config.yaml
head_dim: 64
max_grad_norm: 0.5
dataset: "wikipedia_en"
MLP neurons of a small language model. Each row is named by its layer, matrix (down: output weights) and neuron, and shows model dimensions 304-399. Each number is 500 + 40 x the weight over its row's rms, rounded and kept within 0 to 999. Numbers have three digits each. A neuron's up and down rows have the sign that makes its largest values positive.
Before each neuron's rows, "fires before" lists the tokens most often just after its 100 highest values on Wikipedia text that the model never trained on. A number after a token or word is its count.

fires before: "," 95
L16.down826:537423510596554489475480499457520581457533471561493458449437511456541536499466538524533546455508539496514446503472508511541566478499452428431543531480425563421513462569479523466524526493486433511440502414471553561489524498526482443461517518458496503431446486446531527489562518505521510534

fires before: " by" 24, " |" 18, " in" 10, " as" 6, " with" 5, " to" 5
L15.down494:502553484502512523554495505492426458535463547522503421546427460532505578508552518516504392446471473528504518513535490520485502446478466444504476463497517504583499505504478503551499461546461432458472482530414535558538496464482520505442455529585534580508514503546499451591516538527594571487

fires before: "–" 32, "," 16, " |" 16, "-" 8, " –" 5
L16.down448:483463418499533486461470530432566513500501372472597469450429466530493482498511519521491503475487496439530528536467561550531522513527505508470565510446524491398471571537489502491521522450491440523517462554473527517486520514498521482491492463490557534485448582469540387504492526440529468481

fires before: " |" 44, " are" 6, ")" 5, " in" 5
L16.down877:507487449643458546466376509466474461458521451507484485548495520614483518510536554521487530465470430471558516450593470496589451453464448562595511470530512518575487502458445494552455498584525498496454537545497509519480586470518555505500542452488515522529547542520540468528545499522588487425

fires before: "–" 45, "," 12, "." 7, " |" 5, " W" 5
L16.down258:526476488533513490470512556470481550524526500478549497455430533500573470502498564504553580494518515524467485460494551578531491477509487510606499461532525505464542491477476526514472559476423560459508454488464513505553554552495528518458515528560481546481546479460570413534536446487481505444

fires before: "0" 17, "1" 17, "2" 10, "3" 7, "5" 4
L16.down1504:514542482492562516503566511589502514497485453525495497437561467480494572583536498499548490521411459520441543508534471500498552566536594523528559510500479460587506517453536482524556446501510501575507504506478513514471568513547522547494532540450553505475613456502488501474454476521479517557

fires before: "\n" 67, "-" 6, " He" 5
L9.down1171:515507512743522500531431466454449511415515419501492542576451286527445525415470464481556505488523478502610523486563513420496485516470477482478473504529437536352472501520509501530526487491427518501521506463472518569471493550428504491511463449452505506553530528499486507551508476466501525580

fires before: " |" 32, "–" 19, ";" 7
L15.down1528:564480502477465422509471473521496540384578455547508467464469516511521443449547493484542500555525486427463547560543548528522541500474519541538448466489424469488510521477461451521556526494489498481481453487490576486493527464497510521493555468419513494441472518439487448520514450504452462441

fires before: "\n" 72, "-" 6, " He" 5, " The" 4
L9.down1390:497490539699529464495507482434482454457539422485481501531469313490446538466463513496556528495510466510501473499531512434520491462451453499512476422471465512392465509488499552455507516464495555522480507445539510523435423524454545503463475477457504492493526502546473498553490423469508522478

fires before: "\n" 70, "-" 15
L9.down485:465446468630573528529467455430511454527487447528451562490494434544480469539484506476502513509424473509513453469476504453435470563498498447502501509520494455381490482517490538515488470447423566517540518458467513468483502459395486438555462514404453518473560461471475515526417495537463492608

fires before: " 0" 21, " —;" 14, " 2" 7, " 3" 6, ";" 6, "\n" 6
L9.down1302:483511504435522475476549499559535490525497484479471529493510484392501499498503499460516503451502503500405503511441434496490456552542549518559506448476464460502497535540462463453445505524484499459521449490462522541540459462502450506480447465506486543551496488444483460491423460559565501491

fires before: " by" 34, " to" 21, " in" 9, " the" 5
L15.down1392:456485521561450606507470491525558517539460499543490488453491460540539521577544486485474484483506565538507509443489479389491502483507562508468506522437485560578514498487457555477485517510506482576434421478511481489502528506421534505468526533499491448527539511489506405560439468462441597447

fires before: " |" 29, "." 8, "4" 8, "6" 7, "5" 6, "3" 5
L12.down1130:455465466519525548549539508432504445504602506457456477523463414496455494523522520521455496524562476477564540542545520473525483524480550544535547503514484485506562585413520559461548443504451478534573506485513396504485455413550544577463519552445513429516478525486563463483481468487548496518

fires before: " |" 26, " 0" 10, "–" 9, "\n" 7, " 3" 6
L12.down761:604513503538475463508552455450531585496515452516558522516442488557549406470570515523538509507549524566449442536427587451492508500475478467511526484509495443475536483451458545413547426523494561531473513532522538547576411498454476499495533556530498492473489493454465537526480473479479486527

fires before: "," 33, "." 29, "s" 5, " as" 4, " and" 4, " by" 4
L12.down687:534541513620508494469478483506489470551457505540549497488473423428472507548513502473461464522503457500462487516470561497509510455461452448539527497467472487501475447468566448540510474511490513492573499458521489464504448563453554571489477510561440502503443502606502571513517486523468450390

fires before: "\n" 87, " |" 4
L16.down717:542522486285500493548581441510553484489498508546502433555501678437490449486487483475523518510501533460485466515495475472516476469547488451507472472454505495437507542497551475504483553488588567500501496497503428584473528548577505490535524563517560474550474474506421485485553453501529529483

fires before: " |" 41, ";" 12, "–" 8, "+" 7, "v" 5, "%" 4
L12.down891:571505503403483592539480523532530522520436482531589459509465534545467481487523502490523569438512570502415523500488483551582570444486425469461486551507567523444459438482529432483509537510502465492493517555485498490488558505582451577528496464486501553531559581526526510450484485503531485510

fires before: " (" 46, ")" 46
L16.down998:530455529502527500384528545506543420548539470445581477528522449529492485513480515472543472523498462414506588515409503517512475570433512532464473448480511508501513475524446497547528512466500460501468460478484509427531466518523497577481559480566520505524520550484421467529545475537542431434

fires before: "\n" 93
L9.down1211:467479556722488466509488476419467459481577440428473543547508322468471487490465495522549529538484504453546466477518524474499464452502420481487425477431480486381428462478529516450511476449499590526545500454532508528484495507445530478493534474481477493488485518525523529527526464456450530552

fires before: "\n" 44, " The" 12, " He" 6, " In" 5
L9.down626:553488493815451475494404531493467483512520473478503484577530281485519506510533479433542472522484517490484484488423480472512446472472538499523502530478513503470523535498504509550454512486562491495465458486507461518473539494485452541543451456529471467556497492558452483540562439464477511456

fires before: "," 30, "." 16, " million" 6, "%" 6, " |" 5
L16.down345:485451497509531493483466439441449480438524410501538438421501495556512536478568490538529516507516455441476625542509543564503533518551530506494553533404489471455505469487486531497604479491538448509551498502461526499506549478554447503565483467533498523478465550444547451495553508482467467434

fires before: " of" 55
L15.down17:553532520392435486436523442521555596476560542475520477467515627457535591542479483545453463463534478512452527488504444505539518542518571598544595511535518486528491519540462406502481486588495487563421476552474500480473507524545505540501523483484486504516525524526530577503500501515541528456

fires before: "\n" 73
L9.down684:491488513686498548608378480499488439463493477469468520512505275496520491492455495506547407557498509512543474455473508525511462476492502547478484477538452484415544475527407537514520514526500544508515452527483519407440533448429442547604525533504507573568514488538448508547470450481495507467

fires before: "," 32, "." 19, " |" 8, "12" 5, "st" 4
L16.down1292:528407518538480516480407535550560460381462521484554503509517541507587496456456456471583530533511466580471511472497498484560546478533491497493469465441466437477464518553508451512436543501513500507467537474509519462464528477514500464488509466527565489428491532519579442547487559526512459454

fires before: "\n" 28, " The" 12, " He" 9, " It" 9, " In" 6
L9.down343:503509509699472479498402480555437490499542490490485517602559575532502463511520470491528478542510475491538463496461454469536492438514478485593512539552506493563513465466450494592464532517490470476500484600559492474479470516500506469519517526501508578525563475575493573507479480568510517432

fires before: "," 21, "." 20, " in" 8, "'s" 5, " with" 4, " to" 4
L12.down794:505521448506470503468492446540466463527539490524506503492539495439442566527473505471484484548522506498458497435517501516473514526525498549559562528512493531599441481515548414471490435492438474503527492452530534525497449547437540533465393573486443479465483499531487497493494459488488508435

fires before: "\n" 30, "==" 12, " ==" 7, " by" 5, " of" 4
L12.down1062:503520476464551547463468455530601484491417479502506438517520561512486472465509476533436578547505532563513494556485492512436470538509463488519543529534571533512571549486536535473567592449508453484488465498426550521468502504434583483488508529466495511554490575532553494556443505479482450465

fires before: " to" 58, " of" 5, "," 4
L12.down444:514461552514497548515480529479516437504480557535581450431483488517557503435494447489547524510478507495483547475476440531530413449533482480424529486481486501475430508476533534436497627482502481534496538495536506493499442483401566486484537541502508502522513533487437460435512517481530526469

fires before: ";" 34, "″" 18, " |" 17, "%" 13
L16.down168:547531502498492545477495475553522401492496489597571531557494378554534479521542446513433427478473548509530482413504518514520460511543568558548513422461510472538534524475464467477468518543451519549504499545523507517470527438458538548486567538504472477493570501464540527470612459487459510482

fires before: "\n" 37, "." 5, " century" 5, "–" 4, "00" 4, "," 4
L15.down310:511500480327464468435513525539500531486517486580441455507503725530565495453500556429481502530500498435572507473526529525493470525530434462558562464461499542494543430463479531485573443529504561413575490481408549489526414463454519508421529556512462519522478502507549500542471477513507449506

fires before: "\n" 44, "." 16, "," 10
L16.down1087:498556511600527532446553463473563493505499519531514469538559436419430529495521488489508538422482466475492542506417482483535503530478534453493611458502554561614502466537524446573477494494490488530468515573487462534470512414404518535490487516446467502484522510561526521537532488511561434469

fires before: " |" 86, "\n" 8
L12.down928:520451465488504508509431405426452447506513472503530458531511588538554478522482529469515461522460459563507442577470518505485442487483527497457570468465518420528460457487518462468466527527479519520465441574512453413512500449452515538538518509509476483549464550573464506473469533471569578461

fires before: " as" 42, " by" 5, " from" 4, " on" 4, " in" 4
L16.down454:439545506535463516492511523452453517512486544517508486525489375537509575493453460499533472531395454537542515453619533487495514507477506517519427439452474509597488488497473578449478473464430540577447511523535499504526505491444500516509450470472557429467552496544439464549494521484455528523

fires before: " |" 38, "." 12, ")" 9, " matches" 4, "," 4
L12.down625:574530498584515556400500506490517550448481505494549489455474438529475490491551500543487569524490533523489436476456428451540500477484514512462523490554482504554424491419507512508437533520522493581434539551512579479526505500436485553500565437417514509507460580435505547542533515425519487529

fires before: " to" 38, " in" 6, " with" 6, " as" 5
L9.down263:492525541497485525564430581446497474491414519555524421472549506501568503487468489470478560553510518464500474494493479439479443476465612531477539625498559511556515502556477523491482456517499483485429499505573458487452490476543457472537584564529467442456500569505522450590465537469520516457

fires before: "\n" 29, "==" 23, " |" 5
L15.down1275:483542431466490574453513523454409506533563506495472478466463603454421533542516464421468455490475488499497501527558524497464526460483528541475531512505460509544521469644556571529466476474432485538480555490550504421577492578481384480453569518534499541567488507506423491566561502450489500454

fires before: " |" 56, "." 39, "\n" 4
L12.down187:468478475455474465574519490463491543501472471465477532397496533531531510493505467516450520525473476525552438475525530531521490480433434467424526441521592496493410584497506570493526578553499482523490516591503513445521538450488518469496525501504492497513528543595484537447518595443508490456

fires before: " |" 51, " ==" 5, "(" 4
L12.down491:480493509418596455560544487461543492530494477473558459501454550485541427513480487546541575509485464469494458492507479471553477524559521546503434471525523463447455543543515451449487465547490505495569593534440423438467449462475541580547482403527453496511534573563500472434562470549567529506

fires before: " |" 45, ";" 6, "{" 4
L9.down1114:487500512427487499535520533499489435531473482444514495485507518461535451546505469563494568494538488517466495468473442492504507440532501566496514512499505461536474533539502550501528561500530480460609503550518506472558446450488494519558548448444543408528490498404490508531500489489539499469

fires before: "," 18, "." 16, " and" 8, " to" 7, " on" 5
L12.down995:530474423629561524456506506449503510486491481573582510597528382551525465539513547532545485501506474523461524435496524501527569413439501450490479435483514523508391535489449520441454514425474546532459444550473529517527509474517522452542564555502463441466477430468499557523478443557466478586

fires before: "\n" 28, " century" 14, " |" 9, "==" 8, " (" 5
L15.down1454:509481464437426472512510472436505520520470458460491490452480632510466556535551523485445497553474511515506504537492463518529492436525504544494483496533430592540536430502467508453472542474507449574490552474569483594497553575410530533460505579481518530517525487388449430583446449491494446450

fires before: " |" 38, ")" 12, "." 7, "on" 6, " on" 4
L9.down66:529529495636524524518487522522513491525471446515446512536532522527555533496602485493577483472493500513479524565541524524479408500504466562502502509375460463457476503556512480485530491490553476446484535450518520479464567508470503510486487520476492493414493550473498482449512523490439499495

fires before: "8" 10, "4" 10, "7" 10, "6" 9, "2" 9, "1" 8
L16.down240:462515388487490525414510477479517524535484471490491553485528584547482536498507455472458484497547520467563535523455511462497513450490531543460507501513459479438519504533499549533548522480464506531535555435459480548502567574587568451509505515516502444594512542397483485504524503500503507539

fires before: "00" 12, "3" 10, "6" 8, "30" 8, "4" 6, "5" 6
L16.down758:504501518373482493522560434489537466481477508600469429481549475534502430474480557439452448561486491535537533490514551480455504536504508470549547454482568542486455569542451556475427458417533535564510512516521513533540498457524486492532480567554531501526490471519517519450501483526499509470

fires before: " |" 35, " of" 29
L15.down234:544411481498507581510504484518480537454534529481453486433481502488487542567539465520474549516482461532479407510514519478517470542552529507480550462498506511455551497461511518520509475459482536496546501485567463513578482508423453541409564542566497510551433520474520448460532492509509439405

fires before: " |" 47, "°" 6, "\n" 4
L12.down599:549505415447517584518491478542487502493560492521489522504483471502506492441430494474444468557548492461508522530512490441514586447510490485493494483447504483488482504476530427463516506487432501527497526524524457505473597476519587485486491412449529464501517521452547512507501466517523484435

fires before: " |" 42, " to" 8, "." 5, " into" 4
L12.down308:532512422481546558439479472393492514545504523535478519523442581561520527522463557476525493593442520569470454503500528470462523476448442512521521403529477518459496534524499529515465511476475565545480489500554549480480528526465508549466518507538454553453497541581414507547482521481485557462

fires before: " |" 35, " of" 8, " in" 7, "." 4, "," 4
L15.down387:556520499452536528539542486488544533494485584494535469590456522557496527530534506534495484442481519521435455492498514477549479490455462481551481441451398483527555522521479473477451539468463574460504488513534459503526516487522474461539438454438439453490524542578449483447517473506538545547

fires before: "\n" 53
L15.down729:564469489385474484527509466505566481524455487467525507482555412488466501419488539531534488466492478539545528463565527549490490521418474508494518497463486470519499558445484530477551524531534515528449460516468431431505490588397556481473453428557424516478452582524538474478484524439532452495

fires before: "\n" 74
L9.down1224:545556619396505535537569512414540500485507469533548539438556437519401457476453503489497484410464521501557571488516509475415559513429441550503500484531520571564462504468449541443477514490470441555563505590514536491528499448479519457480536524519486420490436530505464499453503512432529547556

fires before: "," 29, "." 24, " and" 6, " the" 6, " by" 4
L12.down1352:483503515582484519464489462453544466486524388477528464546570418490513528495470467521361523524505499498561419425508461557465489549533506453493460462501480495508477494545479414529402528527475547588563519508518480501447506553570572479451506556477444436478420485555545547583497442543553463512

fires before: "-" 34, "=" 19, "\n" 11, "==" 5, "===" 5
L9.down1180:494460486393454536489581466410587530510517513479526428463501636501433534580527448519445569427474484515467473510474488474453521589496517546505492528484488476500519540423524463519574531509461516519485536583543515473572492471497535498586495503491506554443457510560469489499515527454476467533

fires before: " of" 46, " and" 8, "," 6, " in" 5, "==" 4
L16.down1148:520483524489486483472473521560532452470529524478548402568488492592504476462519507539471517534467509490573466479430486476476461468461559502539455472468506500481510470543535462492461507537463454596517477487523409514467485486513499576512481451440478515543444481489453525492478546397585482541

fires before: " |" 43, " 0" 16, " 1" 10, ";" 8, " 2" 6
L9.down1011:497452502530474479476513522565475480560464469446458508513523513502547510507535528539560534539468416494433492583431501483466508547579441516500441511465495449547463468526548514567471519544473495462459471543553481567515484461551506506437524528492453477613566539516538466528477523468485496445

fires before: "." 54, " |" 31
L15.down694:509538511502519537444500467473529472552468540501594547462538413450488459496509470489446541474475530522408487463556526455491515546593596521465452371551449523480489435496511453506440516551555502443509508521488463539524490417532577520456542523521493503442529562510515523516488436539524493448

fires before: " |" 69, ";" 9, "." 6
L9.down1151:501447497566445557507417486531467525527425509523529450515569432500508469533532430533448539482503526514552521536393514497589483480548503523426510516457485463526491488555464534475532478492484497510494509515561515520484533474503549529555534487536451554509500509519548443477590529405506473436

fires before: " |" 34, "-" 8, " —;" 4, " 0" 4
L9.down1450:471492463522476494490503561532531496460573498519499470479410457507501504480546478533526570479504486483558500527567578578492491430478522508518506536547502405463537513426474530546492493488541498502515434509409480435504511494508501454490503481594423518445480477529489464534513445513496448447

fires before: "." 33, "–" 14, "urrency" 6, " –" 6
L16.down106:490493480499457472470491572473567460526496467461457473458448415478535476517447472581467476460584448516496505488466500484422496476437466527409511420507463396506449437444549496574491449540566496502525569534499508602509470604523521467520516595491481531473473495540511506524529487539439476484

fires before: " |" 47, ";" 9, ")" 4
L16.down956:529470532601492546584487456502553552511550521473541515531537400523519445460530495415501505459476597419439509462555509515565479502471506434514459460518505528479502503522537521404464492507461556464501568422507437577509528502518474472558504465585517512487550467414481473500503465491489515483

fires before: "==" 25, " and" 8, " ==" 8, "===" 5, "," 4, " life" 4
L16.down1082:538498469592532494547490473487482412620524414409569430493521490576565514518428506453510513479560545498527502506525483508520514503520535507512473511485524576466509553432488470518463558561489539535498567501544553519526537521486488510450512557514502512501514475566481489484504459472391500499

fires before: " |" 33, "′" 13, " /" 8, ")" 4
L15.down1223:497443522499508479457560459491415496508516490563554449504505437499461497480477582512522474504518538514462532455498546467495462475487484557477545481416566504542504444595476562518424554519497545495505497492498518553445516554460562481469547526537479604521467507461465513529519496493477402559

fires before: "\n" 59, ")" 4
L12.down1167:508487512449461466494492551476535492514502534529532508493494513453459540484552477498491503483527494613475558516537520485438528549414526499470500476515502565459546516515479514453520517533512584576509510521454501495468525455460574496593510552527536494489529483480506483537465440489525372455

fires before: ")" 23, "." 18, " |" 17, " Tian" 10, "\n" 7, ":" 5
L9.down359:461541515573467503527477530530457504524491507560492504512468511490506493491485532548480514502460526395552493557549538533453582553473520489589607487548489516395531486513478495532520431478460482460463479498472415560540433452439527499515549521490563516500522531510535467472478477553457431497

fires before: " |" 37, "," 17, ";" 10, "." 7, "rad" 4
L9.down510:521529491460448452440519478510534456407536412443539466439410477554524451511491470493467452539503520535551535551517525506546600441502490500532481492515441473418521541524554542493557444555508514565509446556465462456501527484384460513504531540518478541481499489509408500509494448388490504439

fires before: "," 43, " the" 15, " of" 7, " there" 4
L16.down555:473510497530490536453466541524491509518483484455503473481518544434476468580522486527437508542523496529513450478441574426495430438522526459485559549540510468503488469573555542443518446453477530510515493403480494461511522628557523526493476492550527505507578535532511472522477485414458471487

fires before: "\n" 52, "|" 14, "," 7, "Source" 4
L16.down1096:529504536385472517468525531396546535501525487510459490527525628484480466476580515483469484430462475506542454466464528569426515536569496519506518553475546470462483492482565499513531453601496564472493455529433484428488619431530494478473525466501554459490537599490502499434523506552499496513

fires before: " to" 30, " of" 9, " for" 9, " with" 8, "," 7
L15.down553:532519492457478558501518576546516503477481601541593387510459525423490535461523496409465494535450492532540444482439593494505471527546520504487541493473517534520439483493490477469511438545529448490473508520538479475494477470419554531485526520510526524511465548430539475519478499617505518511

fires before: " |" 54, "\n" 4
L12.down825:429537512540508545530556492547533511455459537555510492537481402491461505431509488495489560466484478463531468518528532485563534474516508486574563558447576492553550485527520453501506484493467405459487475531488484484528542451513510490444519419514558528490537481490519555427481527458459492548

fires before: "." 66, ")" 7, "\n" 5, ";" 5
L12.down1001:501524463532527603481492472536501499435491444559549497515546548480531401504451509496466518537543540627452468518565552490448541474542461514449476502601467537461443474500472524497458518521549533490497504492561492550521492491490457500501495495548555501502555486520468571428483485517542535502

fires before: "." 36, " |" 16, " 1" 9, " 2" 4, "2" 4
L15.down1092:530541465491483511579502474490565522537453505535502453496537456577459537442508500523543459461537492516547450520493495524497505477498458467529402519453581480499484480501401536537459473535545475459482412562505507541559390535449457577506459506459471505382544476570400459462483473466508556492

fires before: " |" 84, ";" 12
L15.down625:444523481466479537564547500443520541463543492574438422539481394538489508542462581494514490522489513563452505496466460530465513535513482457450455528545538503553448459466560514523535440528500518506527568540487490409529485540407557498486613456490535540485513515503528471425503549469483426529

fires before: "\n" 56, " |" 17, "s" 5
L15.down595:501482510403492502473500497472515501512411424494468497519536588533481488516560487544471557562512433472459519434520563523466458564506508526608549461462500510506428536515536567520537480521507548468483509488468484522513505451460441538519463546473486491516531508499573508470510493480532522502

fires before: "." 34, " |" 24, "," 9, ":" 7, ";" 6, "\n" 4
L12.down826:563452477407526437468525537448445504587524509526500535490548520507477485413516482498512445521528526537474467480447458464457483530551351546466450455507515505448468568424577525506491468549540543507543460515485514519532458485460455586537469514423498440455535438520440507532487490455497527526

fires before: "\n" 94, "-" 4
L9.down784:461485541738522515533366515429497470489549487497510533538481253549494504467515518507574502520547506478561479480554512437512502525473463507494472448517453512336484470520515534481529478450444567511515515493469532557486532535424578499522485467479507534522514515518490522531505418462463551551

fires before: "\n" 44, " |" 16, ":" 9, " /" 9, "." 4
L12.down547:548497611499456470537477497464537535499486550385528540581526506469516515468475497471525452478434526482517473546489505480479524495473513461569518534491491538487463515481473505463436473454477459430446471554516594497495476435522530483536510533560529528505455480513474463458499491499477526530

fires before: "\n" 33, " The" 15, " He" 8, " In" 5
L9.down17:469522483751463507479377539482498508489515449459505549542498313449516519539465496485537469488554457453456567488491484492516503498481561500473469528444518474406546477561536511471455508518493500522456448411525489469500491520467506489477516447449514503534504485499436442557546472488441488525

fires before: " |" 50, "," 8, "." 7
L12.down473:520546491494457488538471491522434566469533497513573492510463495458470506529495541448519445519422517483584439520499545517504458427549492503436476555563531483515495485506524508542542591532512479455504524521527502514555536487474433487461537523514510515486510565527439522480545479497447526443

fires before: " that" 47, " the" 8, "," 7, " to" 6
L9.down543:499536447549529502485480530512528461483471503488490440537502484453509531489469463506424557493468525523511472538505510493496544545578518514450482589584480498596491455470431570425464477490469515606484415517473522467474451543537449555483462461539513577527591497534562511552501517515514536523

fires before: "\n" 35, " He" 12, " The" 6
L9.down702:476488588587468557524462508474498524462529445531471489532512466433519472480526454491507481519584428508499533471447473508563466453568478476547519520473465454524567515476465495512518541507520480453468471478524514479500465494484440576473487512516557547556452517518478547503538539539559553455

fires before: " to" 33, " on" 21, " in" 15, " at" 5, " from" 4, " as" 4
L16.down714:515517431559527536434532561529485471529471523584546495515479409565468414494602537457509479494505459551457538499541527592463446508458454506451522480491511563567471478500460583447503549454549540473460468505476488541494541487445526546434463538457469463440501565472534524537571508465518564543

fires before: ")" 23, " |" 13, " a" 12, "," 11, " is" 8, " an" 8
L15.down1438:533508540613481527557466473497511528411483542464502521518533385475479466473480495492591446457545519462485494499602513570477511473508472525509429475431481580454546499481486546448476589515464523493472463481460517504534489476489504482489546510495468464456528585539506498511506511546507518519

fires before: "\n" 97
L9.down783:509508520715427455537355505504473443499547475437522514519500282590469501483490488504609491467543556442519483449497504492532484532479488512519482461460467449408502480470539570512514466479440569505506504513495465476513501495462563453509504521446466475476513433525482548527542455503464550516

fires before: " |" 29, "–" 13, " (" 8, "." 6
L12.down1385:494431441425511500517459449541464526497477476441549441501565544504481481546512452482487469479566524491535537553450448556529459574502504528458532612568552496491475502451468526449511495499483434448487472488497551505492518497505467520543509506534492525468457514518507468476526455507545565417

fires before: " of" 32, " on" 8, " for" 7, "," 7, "." 4, ":" 4
L15.down253:546500536495531409519487493544528491502431584486580456494512453510453486515514504506513472456460531556535501536470480546518528491568452516566472525506461426509467494450475467437512458510507532462505482462446486481526469426495559571442443482491483489522536465447469527469434469535499504450

fires before: " to" 18, " as" 13, " in" 12, " for" 10, " at" 6, " with" 5
L9.down1471:517466447604500521468492546533569468491483523566558536517488353478573468522491503491498488508481531500503479506503468487542436591475562482496505440460488496486498491509568571415474520494533590572437478549513516494516536515472465530491467476477517489473559537489440530452512529465455506538

fires before: " with" 31, " by" 21, " to" 7, "," 4
L16.down677:462549522575560565487483467497494482502455450460531477467497356458535515534539509477508440510505518412540549501404523464462488445470456486512507515530510496566525548448433506510519548508465488517455471531488504540492516514473508466514543525500551541519517534492532451518441533482512512486

fires before: "\n" 100
L15.down1287:510507574426494499493517535428492453526516534510469491559520409545498473420504405476532441437488494482543525491485466520442510515499464535482568501533513425501581470527496477533487507542503452498525524520508498553468508456439447473486583514490534495477539536484556574487516493488497390472

fires before: "\n" 34, " The" 12, " This" 4, " It" 4
L12.down520:492503435775439546500302420547536488430563453508462533536449553460524522532511477491530586458531482470455536474457489542538531490513512495438554570550499513541485464545517516532430480486529501493447474464516516452483506540554465538497453462501452496457489436466437478542464499440516529420

fires before: " |" 49, ";" 7, "," 5, " 18" 4
L12.down574:505495438606478589451510518550505515511505564453460508540497434516449531480469544503540543539567454522477522478479441556445499536483520510549492520509491554443485585554514552467391478502513443471522505465478401476464501525526451410573538460452510486488497482487465457438575470564449518457

fires before: " |" 64, ":" 5
L12.down831:518441511447541474460431506435529552465425466519447512538473550436450513510451550458502447479514560568517494495536482583500478534470517440498573558481511524587441524437526521484438473514542552501521532525486475411563496499412588506476537481589493545507517508566448529569519518464429553496

fires before: "." 24, "," 19, "-" 4, " as" 4, "'s" 4
L15.down1042:499481544565499387475484498485517500520545467542522534468356414519467568520498531473514535522517525454534553471450493526523485505458460553523549549515471579531500495395513442548505480470502445482530524488518522453509528536409537483486464517571463479444482464497548480543421484470466469530

fires before: "," 42, "." 20, " the" 4, " by" 4, " and" 4
L9.down1531:554441476544533466536484532454571584468534498503471526519447503513565512503548500452416509476474462540469512460466513505555523526529557468499450536539476434558470559486483497474513452503540520506534456487434440481522430486495496519414499516496511469559514529519533527465502505519579455444

fires before: " |" 31, "–" 17, "." 16, ";" 5, "," 4, ":" 4
L15.down687:514465462476517523479427522498575536549435511496468514444459508466410482521498474553539524594570553409601520533535447516514543542409496545475483499464489501422543553540498503408479443509549508507531512521546454550545474389477503487550502442500521509523493479484535459474479523528590522421

fires before: "0" 13, "1" 13, "2" 12, "3" 9, "4" 7, "5" 7
L16.down48:495529405556530466501531441527554443503527485543445486499518536470454516493469492457479450539488428471549541532562478464533483486513466438500479517518478457523497538506515479493481427494470580548439493475513512473565520538554480536502572535521524516524500513460458483471551522454514527516

fires before: "\n" 99
L9.down716:446514497811476508535312464490504484469508467480522535551461191526480530495518520502556477466532529511487443497505489480495489503495504547472489489481473473387465470483457580498504502480491545473497481475490503514465538491447524522505482501461518550495506519502479512551488466460480537521

fires before: " of" 21, "," 20, " in" 8, "-" 4, " at" 4
L15.down707:527443568399513487571504509506477508453480489533495518459527595425534469550482481458493506519491449465492482519529445602467469459496452616495517507550466531464465442523459484563527521513439431527405512413485505478490533497497560519515507538498533490531463489481507476510527514492511447422

fires before: "\n" 84, "==" 8, " He" 4
L9.down753:461516523566515495524497507487535471473530432552510491493468377460479485557486501470541502522501501441529515472432518452515536500481539485475499533492496399467467498481458549484490481471550477523425514522556489481468515534452540531526514533437503415551475515543495530433503472520538572445